{
  "hidden_size": 768,
  "num_key_value_heads": 12,
  "norm": "rmsnorm",
  "init_std_qkv": 0.0165
}
MLP neurons of a small language model. Each row is named by its layer, matrix (gate and up: input weights) and neuron, and shows model dimensions 160-255. Each number is 500 + 50 x the weight over its row's rms, rounded and kept within 0 to 999. Numbers have three digits each. A neuron's up and down rows have the sign that makes its largest values positive.
A block is one neuron, or neurons of one layer that tend to fire together. After each block is what it responds to, as a language model described it from the Wikipedia text at the highest values.

L4.gate1305:471488474492495518456514386469509596605499497425568489505465438467492487560506521505466497518538550461498466494653484539513472424559508568568519505502473376484503548506440537536448575434549578520546487512557484492493506595531536406498551526574554528517488454438500530504416571548430454480
L4.up1305:435468523529414431452506504525384507679571516535516494492550563537469500540581510528533466537561489479537493479520482504458497566518494436489455506543485473507560488522413519586511472395520528467451499490464478548542509540469533455460415520542550550468458493476503498543446505546434524525
Romance-language name pieces

L4.gate152:489423487593516558546463526506588490517579536545423537391562544481447535569429482544583584514563465474486505505532518541552582472476595470549483504404506535535441492504471500540500529505465538393502458488476577454481525496439585562531471480441472526472510498432508483518522487513510504540
L4.up152:460403581481569485554471611483505555483554518514489515427443504469501481535421456576431565472575529464594541554465572544542583467520462531514473407428520456524551533480462549496496465531470512416587459506582551446520548576425510592420516458440492548398461514425489526554456460549496539508
Verb-introducing function words

L2.gate195:484527558465518447536567501428554451422430476457487536536570460542556642513433537563470519543537541451560508426509465485496401471522461559395459527495429484393424535523514487447504480548520462448486630532534485437475481510495473495501502530519490585486498504505548460415591462500531459480
L2.up195:577488556541518477598498523530547608521573491538462417516510452600500487500537382515415409570465497471557461518387515578531533453474532464517417520477451533411431636472482499489507590505500552407474443542425487456553470509504403489382503500468427462462446519477448493480513449553521529562
L2.gate760:593548478465544551364559480460446605464500503519478444485548577486463521525534552519512513508517550550469525443539430554530566414478518666515498422520474517451513465519470488497446473376528424511464533538432566488488561428471544513466527438494559441597601422498424492488543537482464502568
L2.up760:569552487516501483527547460522441514423470464477462464495470423477470486438531492481526567554564516534444502472531475565413484472490567455430459601481422490433424519527505585558519477575511484443476544428575440478526447501536436424488467498473499439496485565502520524523501423560548383573
L2.gate1204:547621630487501496526510516537497525527490495601516456500612480516490540445508549488551484499598404493475476545546501562527487620590464518480464461534501463526472610510644446549501486525596543539477522389453556524597406504555515535557596538486464452418419473475492551432456507487435542562
L2.up1204:464508544466493490507479484543583469444625489547451438535490506480365501450423578506473489480458512615541614480468502427419607522577489510496602518488552375544444598474579492472463537464493428488467457427531555592461520445508526461523459547533551414529416519584559509474479513460467530449
L2.gate1229:493544537449595497442432464451516496539515487487436573521544490447462512462540569497468478502479533526525520602537445461492530501476486499555486528516489501521507516571471519563485480432516511490577427455475518465412592417444561512531485539511380493490494542521598497501475543560530463490
L2.up1229:396446561517416549497494573435614593450469523505582547518456545492483556573537502520529510465474560560576489504410590531528447509505510520536443582472487551473566393475483470481492562560453503473430453487501485463616531464496455448508454502517467458455409500526434526575531573493454510537
Preposition "of"

L3.gate212:590493570582596416538466509496459502506427583488537516563569420440498469489482482500503507469405476463399495503539522444562543475515495516510540480509560520460557499561526553523526504529588491516469464510531488584574542544537591506460522479417528536526409550404436576491458514458432604456
L3.up212:538494444472513502466499465460575448460517551517415544508431557435511528475498413454370422538462499416502487438509503551465521589556403494575451491457499447600555536584523489549513455482456524476491435498520465540434518571515493552582454490517506495364430544470585516490585420549382502559
L3.gate298:497431469444494568425580582444501529467509449480542468600501404431476475483507540498432562499584420562561547557467471462489518465431521428415526518561538552498476512627529458487418548483449481488556526516507481553578448479451560473492515464549553442534574522499472591411522421585435491521
L3.up298:523427553518520634509443476313416516463544523457493515555555575491489429597560525449613479436458450578480541459498494449448573488484560496458580498523445549613472518514545544545452533499541480535430438556611450540525553556513489500498561537526517467514579518473432557472482392509566526497
L3.gate327:453472468467536543465474498367351427566455466501467530420533444516491520470600577524524544440518456600452477542492482609430499530499414489457524500461499469520511550564515542500590451467490615492450510547525543623483538535476534509415538526456517553455474558443516549462546572491447459516
L3.up327:510568528564536526550579484463496525547484496466549502455495509458449508579504540437480474468474535489467412523498464525519447417490466441524439461476473510489493520519467592525565519424514550485524574519449541528530498514514605513445586543507448546495467552463588561534507537468477460509
L3.gate490:536523497437495568604531589487570486511453573466560446447546479519492515549488547496454396547407492462532489499510482557599522601461497573539483546489532414604479553567580445557489423445501478488383455516449446459581505568427462571566568491545462513555538470549409507470505473460512475505
L3.up490:468537504471415429539509498485502512477550594388606524502504411568475511517566483477430494504497445534531579518492449500421393582550513442453580454508523549557552488566579530523524504516542515443527429482536431517479553508450443561509421531501502544459503520526543465545502402413459520526
L3.gate678:494499468461621535552569509533596532487525469492541573547406483442547539527526470604555469507543480536491547405520520394496443500414500482468542469453484484579415534582457499415532471493530517471496533546524549545538539484567578451470542492438551522499465514591497433492491428484524474447
L3.up678:425466548577393567540456527478526555635451565402475472509555495573455541417483506517490542435463503555499544500561469444441477612533524430521525481537494485525486477514553496474448550489504459423434596523500403523472476544481476476542472481538621522458505512440445672476472507406508537479
L3.gate741:462450501503553432558594515497483554492504409467514449546511452547428482584450467500506535530511527444492521516518556464496583446425461497486533482563354505544523457519528461497518508495473343504582448537461513442551540535605466447488570557464586468450424558580561466473442482499452598440
L3.up741:403517524504514489522605499477539570528490508411483505534474501640471568478591487509516480535498472545519430553525555457528603432570491448490488491581508461532533514595497456471443505432431477485582503571557477466538519607552464514502476575459557458508446530518556470404533478433427556480
L3.gate957:581453504608544567461543520487473428480581495513501551565486513413542476503500451527467656480492498583571567630440480496512463514573523456438477578412502367531442480452436516550653447460427463516435562507529539522577501451422471510508489524448490579415485486502519537517453570501546411511
L3.up957:404556553391512444566468479525479457513534532556495515470500473472577553541537524437562536499491497476496485555470576528426550479544533496421574574563568546426539433478540507481459591476419476543426539439516550425516504415500409561538562517472510533572582460505453552537573518522453432583
L3.gate1170:472425525514515466538548516502528532480482580469452524594447538510514447548568489448469549519481453494498533496533443558501566533488497481446512611525573500537466438535512558474480396426459562465584442437444465586525459539570493543516497477498501537555434546522444404489535505526471427499
L3.up1170:557557559580564485520470475458454465549547612531398456621557463485557593486531440477502450424436522570481426497549534517467454549512513514566500484531558463521534589489561526456483560548577521470452566518538472470532397581434581433529488465477500418548490550408496392493513587557439528473
L3.gate1177:496415460543460533586523513509588608448500479488499394540454545511506489514548478438543444470435500468486478490508493567519522494580485498542477469513467492516522491529625472510435537489536549552475578486444499489481556553453451526511551482468433529499500435474507511493494486553448499486
L3.up1177:430391489559493574511469498532506539542443542417525517570445493481452492473467527555456519590570507506466574545516580491504456482467536516554520527537435443634484523484548518507518516511546459536501543599502520490565514564543474456527523525451504573558578450496514501532490611454473523454
L3.gate1220:492500554529468469519610504572533549541554488422582489545485607585520616501461497500453512493516448486553536517471495545478529526532511492495530470495561533531547544517518491482530455603395489476481492443520503548472532512519466504551534481521528443491551585575550461470531533484492533511
L3.up1220:551517532459462508494475465484507506514493481352558523629536477428538597540512456555568497511483481501545515575355417520566521533446507567505498427547466488456513557424575532509490471556446467541484441514550510500528444458516523462516603512520572559552501498444511482530515556473431599536
L3.gate1328:487476596493548563436547486512542562512478451510488430541518544559499427480536524519627497463482522578570544517511442461512524452473547463538563419514507545509531487523493546581412549505461476491490539505419501497456531529481604494457473498521433571422553408459527505524385533461499437543
L3.up1328:498504519493526506465544604459555438535506507402408509518565447477467490396493552534415540494433477557471526385546560552490538510597448465464499449502536476461449422525504442511497569411535437418461440467573556576454471509439552492446391518555458477522527526508504394532436516504522530529
L3.gate1358:506529498558485522505568519579459458486541517621539498533475497521578521548531511538512537467377451460549569557468518560562466457432548503576409538496585565477599433612481500553486543534563552479531581457512526550462488528527555495484514528569466454431561522542467430404566509415488461514
L3.up1358:519522500507542503477459455491476424521552530515524427574504487460511508492514546415547531635468488423420543509489496503463492512386557434503526470487504463462438511468519491582472540568396428543551397539539443484525432517579574475523579481501391536561501543418447538441523588460424575456
L3.gate1857:447438531539507506532505510508475492459472458551498507510470504510431516489449465534580442527537495467521449546487471478563442561471591521530561558493469492461567500496544523445424484450452415523595477486430543419491363474581542524548499605469420547487492431547454531619541533511475477460
L3.up1857:453455451580405565571548478421581552481518626603559503466559540441492465475564449434535458583531533510425506551560486468553429474562520430510523540570421518512546509489395551642536513433536489436510555468556536506527554494552513489530507441483540481549425481549552488476469505528496487425
L3.gate1894:528400566543508462571512553488392511559410447459452537606501407430380553567526406495514439480497407422510457534514457509483539488509531507441567587451497429405501529566525486496450541492527502447432457539470532556531555579514522546462523561585520535529466558485516487442610517497501608511
L3.up1894:573496432533593433463465502527527508541489572473483548587475443544528399531547462506488556530561437443455522598492493443531498499494469429475475517592472528440446469489670614537458469411590532531542459512484435491487508556493553501479634502503359566584565529554607528481583585548431541555
L3.gate1903:352489463587474486411442434375525593539407468478578476462537490531515437496467500436477537469564455419428540477426528472498558491356473449495428526522479535573513519470460506588472431565508484468563490507495448447509622527533412442456443443467600548587551427574572471418449535552410445503
L3.up1903:509596424528529444485502387516426511406486411466481530389444462500572481402522386461478510435514544456437514506480549440448472562531457527583595519469436445575608455461539593501462442541637556518468493552546528522533548575592440559455498499522529540557560488554531508460435580476603470528
L3.gate1940:446446463563561578590475480496505592513398552446520500562532526542496429424435522487519494494402544601528485555508531462501503461571427474489446597591476504516498557575472415579487383523507442373528499519577443496530507499597512476513457567479511512563427537508498387467599449563546572508
L3.up1940:494536558492526470507458484536434415498491452351502557460493459550495436418548511410539580501489493460456506583580535537489519491513501530532468632498513518472432516564551388409542490529586606420458422489466525519595505525571551450459573459430489531423408583531519513586496476645458548512
Mid-word name fragments

L2.gate330:484493515450609422492532539575529512439529551463529526578484529523453492537487482545449563437520529478528558402460483432527547516395500459547412510470526468488554479544573475522452544438405427478423447475603565522416471502495529561542437498381522539492501660436457496546531415596483407476
L2.up330:482498443543591468425577530544549498468493458549504475597502529436490471515432562502467504459489502502489508506530506446486471484490469399631499475463516444506551542489527504557483503479452418531467386434570521378412526544455616505506493512528591492493491545563517566618500447456525473529
L2.gate1324:509505472564519515501501476492501583451465444460482545498464459473578520439445565430556585444472509433518426527544461560558559587535477391530501436579561518581564557489489450489547473515528464459535440501495559541514598478503531570476488477454458524435522485553506518567447607569547498543
L2.up1324:533506457522573540493469449554519597510479411498543513448537454494501527527447551480522540489510492445524565473506467481516633494492482383461491554469554524460492554479496587551502492565513496541474495549453535513578452508477556534504516507463470631446444485549513617477460512498466465561
L2.gate1728:440493528513476582586462591561541547457496509473601590414548452490507508563467410388539465463438480496507490510500563460509505469492490535567519461510552451499506474525477450618551588538435414493592462530563577429501568472509537496439436476469509424551504596454536582568604401577545522500
L2.up1728:561474453518523586571542486453505523526566529374502547499526443550590484529441562492446449503477474417512524584487549486491576428515478524523477474407590509448575522457596453561507536507491522439531529540508570460527480544464526527520525414477523544532500607505511552535494486583489612501
L2.gate1780:421474469528533420518470544523543497578432453473571544560522481430548489547466453478421563459448439554488495537525468535549468495458554516529552496510451442544506518375531437521584498503484483445525507483544489497537466429603477516558421506462504502416558521525470413549513398501547485446
L2.up1780:477529516472567579502460492529480567559462594581479522393513473614466522543550504477558495479538490488565501560579485414470538575569511506556562558494612594480507600504528448438415478489567531513483432536482494516480557590502483525555542471509407493534492531454453498435572527558575517562
Infinitive/modal before verb

L2.gate271:511486419431528430534540521504457549484466502389497434493547560534455601483608467526600564420430455458505472499619596448483520551428490599565525554427486487476491536542537384466443453421521493450506514468472441457478460548495580524479425502460516548504590424512436440443452550525458472562
L2.up271:506483478577517511503505489414585508479512505543414512447466537474511453615495486528573494493463496451655477456479393483505538548441465477475499410484575623480542546506477461394583434458471472443542481521600524473488447518512529435520519502479475490523545495524493510501494468552494551504
L2.gate859:455457459569437488513411452458517608539505456571470460503469442527530494444443481434535517539457473486481466540580482470481444542497483472522509466543592521430475474463575447439505542556515555487475487486582449473475441386477560555548469436523596679494392433530554527507491455465453564599
L2.up859:454576501509620534479489488519436475471583416581525511498514525536500539498498524520473467509444559576552511326437511516360556585509512562505512444562484568585439501503520531590559498474484432508454496411486555495552542489458536471529527489467542521456505584575473514432458606482507553520
L2.gate941:459485455526483522440549492438509446447499480467456554499548527515493478463512580483541591552533525573476508544541465607453508499429473571493496484401449495518504507501444503486451662449524520474488555541547520468475536471576550523521521524453456495596555448395549548481475456578491460570
L2.up941:480487479490491488449440378467444545548426556515539442514460524427491564500509507427462464478472486520618520540522417455481505532573500485568526475550611485460655519527511436444517530448455482501534573538430550545544469493457463532465570481494495566470449549489484498452458519449464502433
L2.gate1488:507406490501508520427479502556496517542447635527500477446490483521561516487527487435504552541367474411509546538467499504574392497495545512572419487438532466460482463514498417513504496573502528537480501516558463479562450479505638518474525476529558590504484458516492586509439504484464485562
L2.up1488:527467524463548447525545472540560512473467556469547618466525469529564525453502508449509541505507509557547496537536530536476425476550529553565522546515487470466596535497382560500542570483498532605481567571489465523611561564566532492448432498478503573578529420558534541540470495516441456522
Mid-number and mid-name fragments

L4.gate921:454571555508544429493474417404472583600461563507547491548507458511428491481518528521493529551413477497476442488563373481521536396434541501446526492552480448579414520569556642591569516481509423563473453461524460439508504603498510448411490331524476468474509455383466510510615579491566519520
L4.up921:573474535476376468468512502524509558476492426509480399488436538402442468548497533489514388544499490587487462522484453455527544537510488482476556461547492500542486541577476502554568512488501517500578591402538421525561479505509487467440452416468519498454527397579548433492493517398515508564
Preposition after subject noun

L3.gate10:438579589608537497572449557485435571484453465460474405480482465617556460481459683503550540550577504432562328536465415461455578463518525446469561536469407503414419463545571457472477554499455425473412527346455476425615499507476553422413548470502566491435574537564531583504522471488566587488
L3.up10:618489532481440507488597533459525508411503489565523474467484521477593586515541415501434460510450560508462540511510554543456538579476501516483545542540475455400592482528550463495563496428576437446547426533562507553462338467520461481367506393454468480469546455514417448476479534555541552530
L3.gate77:461507500407500489517511503382467483501525508387529389509545514495391527470407483429538501633531518422438589541531454505466544480463546477479665409529480535566449541513506484495491376451467532608447434577523492439540496467522560490477499489552517512436495424469486467482443383482491441459
L3.up77:492511518535444487425471498559450517483473438465489533470543346404486555465516549478470525553407453484602557516425518445501546530457466520507460520443531500552419441483441458528495457371528368508453456400541515495584565400452444546483453596451524522550465467547572493509474524392540561455
L3.gate390:449567493529444495504484483545425548476524495436465503553538525505522536444520494483494453473514500482532508566435523615528452596507453450515554416419516461641553547437538454516471445552578471409416422481561575441509600449539532504521508475587501561516388573415502508606571546493499526604
L3.up390:457484503521467557457476425587480462567417463371475533488498477442468506502451467504631594457442448541518533519511550554492431583534468474540524506466510477473575422585438507480504597504587446491456475518389622452509563416523502495490481498522428514439505469508427505529464526420456517413
L3.gate429:457442508482492434472513458410596481521465547519636518467524499576446387463547475544529419402452481485452485505542476445666438437503412523599443507472633359486568450619449509480457468509432556488532520509412444472438435519464426520474504510429581505497476512502516463493493510530521568475
L3.up429:567460552574474443597502504561531435597482511478475449490492549512497451594493470479534410521536535426449577441430486405644419601447511534506460494461542490560457511526467553439466539481540565506459447524521522467476545483489523443481555457477592507536481459473517502443535551539484461541
L3.gate481:466427474496463483461553466477467565483650522556504478534475438575456471490474444539496438546512376458568508461627544463473524466490517474469619526455477493470411419455537543548492462545543428571525465428488467454527487494463453544495548548602510516528529544414496445575570488483489532598
L3.up481:470492465594549454519521521526538508513561415535550545544473520514492449566496498500487486576604507560501475549512539544469492526434508542543573479492529412481564417530466478469544592507522504538548477562427622404502560461468442523567520565535534535483597498564529516510499489539490446481
L3.gate513:437582498518358517523499509495502512571520557426563538574526474542491570488509539464558482551549572446508450564519466454552546419586542480488498569450570542515596445551508417525450435471549460542505536440489571505594474509481484464480519429466470518464460489498472556450468532425471463587
L3.up513:508505459493603458468469593529474565405486483490476504483550453536500513544436485447554469561528480484498485523522548362509544490456469543518556539547585563450405605545478548522479582597487496490517575456563538435507507540520477408457594568460589592460499476471508525459493467444472541494
L3.gate722:516530471538506545457504569491496401510478477498466439488382436496475465572558548540574491518498452491506431467554458521461535503558550457458393502479555529577459502456468555433505471473520559624438526435448521443631456476542532504475489529511462543495495504510517520452506469439493554507
L3.up722:601407475481473546471574553543563452444524435450504381498474407390503507570500515521473428530423545492462509559568421505482560462457522480444446505441504452566437488515498562528529461455513449401547581434428471448486454449474576567580507511461486512392553516522527640479466469554494489479
L3.gate725:516542537566467470505527571467442471465421487457428506484438495574504507500463448601396569414481518545475453425441505528464503487557453583531511521473528435536505566492545454561457516592477488448506432525480486491559460494594491453397533450543562525474541364384499566546404462441448522391
L3.up725:540534533562489588528528502570526431487506416476404495456577443522475523530576454620441505475496454468454544494415476486533530478544464609530432531381597498513448570495521411504495560488413544463460556488405488451475435528472510549426506555416526610487525478424545506562500518501401485509
L3.gate1074:489574554521470490452540519542501572549455427526516443550479504460499467555472521508539374558596510481515439506495583483555567578509470497436451479539534484430506518546503490445529473505466420487413524485485463543468448478388462570521570401491614526549463587551551490496446578434512522405
L3.up1074:582460447507493460441448523508596495510497416482474428467568480554460509484354503497478415513580452589529487478427491581480496494588541578487514418522534507507444510481454494492417533531531467466454479461462470427555501515545514534507543588505420453516502478495570569485525441495522436393
L3.gate1157:487458590508479487486525563406436565485405552498519510537640496465489601463496453507532554580585574431567439482450475464528518450436512540489592492489423499461481422520569484635533528538558476581539480520479565450452504507494508434510547460431405566517491533428571412485509505436495567473
L3.up1157:511536509502444485513575514515538545558530551481518547488562382541580542555475536472509430473560441581520378444485419394577456460617480492531537519481539512538447426478562487511446508522503549546462508409541563513438430574464538478519502474480517516498467517460513482433489551406503453463
L3.gate1307:493581492487511569499497537485537500512569409492562379472510487566471465572518521537433497495470427523478437461543490514420487614492532567500481573579488542484574484551495507527609492573443413501567504498522397463477512457501511515560511445518529553466490482478463457525581611576522565477
L3.up1307:525537512506411448496531594482497542415590557429565525458500527546618564492603476469457574505530591456526542512404452528494450534487425543479437476492485596458516462486565602581521473360550373504548425520487537571496458468581387521482528398504464453538472483384568468426506490458466476552
L3.gate1348:519445469509467514490559465490527530442479537455589458533528514485510416557426505526493530538556498502620426515504482544550464535588367561426487466454519496526485455438589575573491565470533503571559518518483532474476482435588467460465485452558481624442510535594566441529460456515488579502
L3.up1348:442452475543469545432509553531445447364552422504489577431561529550534533473513553428508455615613545510448448426548461492502463442465547468560458460498479589492591426511448493470478494466444496465478518434591518445503529515517531511470446486462462475512546406481561504461524501432375543427
L3.gate1690:526507541534562570566526503464525553462452484452561554476526436450563518520540530564537506558555596498594510456482564436525519435570548481447488493464540515418498436543469657484435424487449519537381399471507553550475493502556472499518493498467488565449511527544574516455436505595465582485
L3.up1690:547376535468466465436436503502546499524495479523571498487484436527521509510398464592392528474537554527532506533512521444520477485539524456506570471490586517480564514515427443455471462555471566320537428538491593460549517480475562571542509463542505536469547470525529492511440526460512509562
L3.gate1697:550527533484543593550533582509505520497508532568504491477570550561565560426480539477613521462553504464505487561511502532578446483504502477504468500521440511490589443529473628491477469450483549510484536425510500484486460499460463503482567509502511508584447464512584477502528489447490598460
L3.up1697:488514550565481562523557509636463560514515493491565368427546473407499577544498426497461481427486436573514598559540457481512480522483478461463486484481506492521490436404536597524507580454587522547513576516498506475526476506499517567503412531416511530451567374477532534444468424444563526555
L3.gate1770:511474527579495447527535551472460457459471552426447591486478413563449465409508476478458560610542526504606399537551486443515536451560532431474455493455483549514435565495602521575507469573421529497513575488611539485553432564630538439493632455518501403433491376442541498493545554569404461545
L3.up1770:500489551581569528443468435445505497506471462452537456523568478525616508511531533520518401494502453572478531503547460466519579496473495489442528471509508467572515515564539468532465525493606474489455456426568449360468517546478416471566513419468378525525461493507523552522598570421499495451
L3.gate1841:517416492575590458402497458518432505526516542454456542557515511543449424572567485453534485562443517521490489488555455440648488559470447513497562466464546507511523562508507515513515494488441529555462556536545441431513488539497530465489478461526468451573523477508609508580496485556457548480
L3.up1841:535482471483511486415441470492555467568490551550556496497509494465342489492573600483425447478445468464445519499526435477519515457445440451494522433529566476600485454550509636525537581498522472548427523412523533472461428497547534444489484557516527502497415510451453497489528514458535535469
Post-nominal "of" preposition

L3.gate366:601425538411488471486560542580488496500454450525524541617538439499549518450444464492489612509541552510455519535455498501444516592516568504429511471568504555450508396410527463528568601465479509496520508541544412504554542478568575423596456477521490534477513458481486486508539444453572406497
L3.up366:381519559497599490484472473453523563572492434547484462472556550518520571438463545499525458604548504535458509597492525522537458571435520484626414501489540552542539500530583422466446430459477495542530469533520493412484611508565496593491452419501508550510467549490513421557569485489513523422
L3.gate373:528533545467547626522528427509584513483550444548402641553474494507485515452481402551559452551515490561547514618509575463540524492484425478458511565515458551395578445508530576487450420444521465487507533559577501420413489590494493583493573472472573456513398519497556576527583465429542483527
L3.up373:422481448598594591465502509483566486518517508514539554462587484445512444512541505469524475478414416563456535504474480393500524521557478532533527522508523435550520578557403576520469472446475486425445424487546512372416545486460464449533527569553512449455462570523420495606541443595492534370
L3.gate585:413478385551474531582569533486526587538472504486515552561608412524520531479432487489409446571670510579465547530441545521486481550555460498414528520476506544459469428586449519574549544462489489545504553546502382499435582565446417589573473572548514388633518570580501617551520506594501506573
L3.up585:491572488499562492569489475529517408436545538526534565574684511549512478582470451502429408532380483523589513524514544518535502473485413560443397504513459522526498547445573509463542578469493485595506475517406471542496504509463460539537539544534490585516465581550556590437511500513453450513
L3.gate1061:574486526474486527533464536535549487499509487383449567514655557549452474433512499477415508460454499541450607559526553479547493418478561526474420493503440517525458521557487453497465568500498466488444488512478475488499483497472535555470428467528503507453522492490452535506604549476511475467
L3.up1061:459498480576447505404426473507448479494492427572528471531558549503546500571447471476528501466384462478443525459506572459481483549456564466423520578519489532488485461517540471512435462604476583515407444461591472542502569485515531529538473393513544424583400506453543525501528507487521535473
L3.gate1106:545457425410581548423463554461471504419574554521453451536400558471476559491497483516549524370533554430486563629507475456438481415552448484460487457555562483444480446549465490453563431460482471470476471527518476499420483495504630498540468470542418488479393514492505467599574567516581522513
L3.up1106:402499499473561590586474510395538501559510485440516519527539415580549496470504471474461484641609459463413492580437449561477431488468443473528564505511509505426508506485527487420462514424451475471313499586382454488499552509491532536602508468526487553493447567495549499564445529437628511494
L3.gate1235:553582398530487541517553459561529592499443442445528388558463409475421560509585464554518415502489572493448460534519527490494424572547525479563498550491478512408514540520494478476577472583422552550471476487539466530480592548479454521535424473466504533489516479535527463510472488483476526572
L3.up1235:623446458515476609578532503418454574459463537457471551506560518480529493458441465414492624568464531445521523453530484445554542404501420464523472541475561423406439454444451547435496553566508475443534491486427407445487552451494407573623595474471416464469477526562482456516518508483489467579
L3.gate1275:426462499627500549490465441445513513533412469486495567438536471383503523510418542464482637559513509546534465546499516550465550556614445497539546484435455384480483415465432515516447389537552430474433437420559566448411489514522553518484551507537544497525506537498552464530575459578506551543
L3.up1275:539493458499564582596518535521540525532448548519533414398509501452490475538445521454511577531478516553499523436525520534548517484448491536505519415492584399501533548446420454497516480425532494489455412554510593415461551521512483558421543580563432438504466571501423415572516565665494541515
L3.gate1313:506469431484516475475569499445498483467513454503500490438504476490422521464513493504544561528575480568373507534576450440604520433514530515511396492468554436471406524494565474471522426631469508475466563526518505500454452523519438481514428489546466448569528480518550528514423517553505481552
L3.up1313:343379435544459478559552539483503463482556465597492532579542449419468511530421542462509508498519426531468482470552531492521519539445482482455508517410514534391485477469394532476590473499394531381556507578517572532437523500492649540505472478494581444600542519567480537449548467466535406496
L3.gate1353:543573397536468526506638536530507386492495534517579518458601497489373456558508567531548429479487540465513536407589518495462557460480516436498487511480547552432552543588515504412421555460501599567430537593558518584495539471456469463523499486460509575582540462469515442461580498464378504504
L3.up1353:636510496480538530467472536479508507531484496510432605396525478528526555496386491463515528488463559485562483494521548489569505479339448508403477504504478515517497484499538481540502478388557513553460554527525544521463493500508515542606465624536545490584556528554524507452422467475560411474
L3.gate1424:570558484524602498529523510480443523455584553537488466445532476583405441411443480463513454595492508583431545530487509439508594492448497490579500509536524502540469438501494452515525441635449424430554477466510608527487597487486493598473444486403445588460505539473485618566565557622559448462
L3.up1424:444463488512451423544506522507516531495432493460490491640461469584418465548505559469505504458425560515461542487476546554508484519518484426583427485450558525576584430487504612523453483521471412464521470518508520502516506431485546520574539543502469623536474477438472521541426463639400496462
L3.gate1438:490451506592526499497476498456463522392503416601505536502505533507481510552591516565470546595518503481491545623426569468582502562516463567442456574512512457526485556514532428525519531513546480448455605544520538494566532496587491585543472572565530459585386448450590523482445384489491568443
L3.up1438:540567477546506380467588466519466566489481412479499443409556518496494507576431463561529495498472500455386439543465527513436512547388514487516499548442457442543526410459490463486517479489412389456474516462409495450493472468583596584489443454411475504476520529557504387507418414521464518496
L3.gate1479:422503509538502456511487453477634526517478420490503492433518458455409495521528566474460499512509517525472476467566452497508488510462456469556580513417484408520556578502547512410424478492450531511487491430421596559467526454531500614523469515484511524474498447369534500466414476498515461552
L3.up1479:455455453486471542460434493441492541486462405600507582473488441570585561554404461508488474474482550509607557451488475529488641487499468530528522545533519514609573574489452544430504613475539484574548469512555440546504464426480564575570564549554483523505489587518460517477484594503468433442
L3.gate1571:500470526555497477489471524464410494496491441539541552532450514512402529510538474521546387495461515481456441574556460482470557451474507502612582456454468503484507438499523592409507514442471446490516513469514603451405508509503451511544531509537551460440450484433540476562430520540534473463
L3.up1571:558418581542513440560518540468462523435465481508513443529480507426429548446535539554504419463463495460540442570518508542529520448424420524587512440426456534512490455520513552471520580471536509509556553444558451480494475551464486516533519549528523536411482554498432491617443570462488402504
L3.gate1826:500476506559407543496548543425484583513446538513476466461526521463485485510487534584475562576575461514483536518526489468434606477628500535521495508534495475546489533528501473414459543521522453471428498498471451500491528429460420547551565515516515461582426534459437557447532442539490549492
L3.up1826:578448542562492499502486517465505535464442543505441518490455505601484418531389526606415525549500471429470578540510574482557490457534564453499554511480504543502561421538548553489566458454457537516533431508517559555477493536493579471515537587424495428536518536483419452524430427519471524505
L3.gate1844:389561561535466571502441509486545466513439579445503512490638397509561527546599512477515440549568544511549524455534452458591535512472457395514572436484535567458480591426424582494447459492463547424473535426517543569535532521435466503512596490550569503545529494510464497478498439487423495498
L3.up1844:417485501472505495467510497559466504470414470447488433470592398465565493516492428483483481519598513480574484431540516448526538514488452468529549494448470507430418511408418614499480433561490543465514424526544638535599523505484458542489519451511553579494480555509454447418491470488506535467
L3.gate1852:493511444518514563506529550557451445509528423479514500493510453601458428485382492488533524526531450501508537511492527569481617479553499437525485440494510539484492532500520488524533492520509424460512498500537494382515456547509489579476412475468438586490434581409481516602543506519578474437
L3.up1852:485436553597537569534500415494535494513431537454525537538585605456540526545454566361506471452483357575612475493522514469461531539533498567457474508499507453539497431488440489459511537504486455473511379456431505507495521461331517575491536452583536502488566451499534540554467466480571400521
Infinitive to and copulas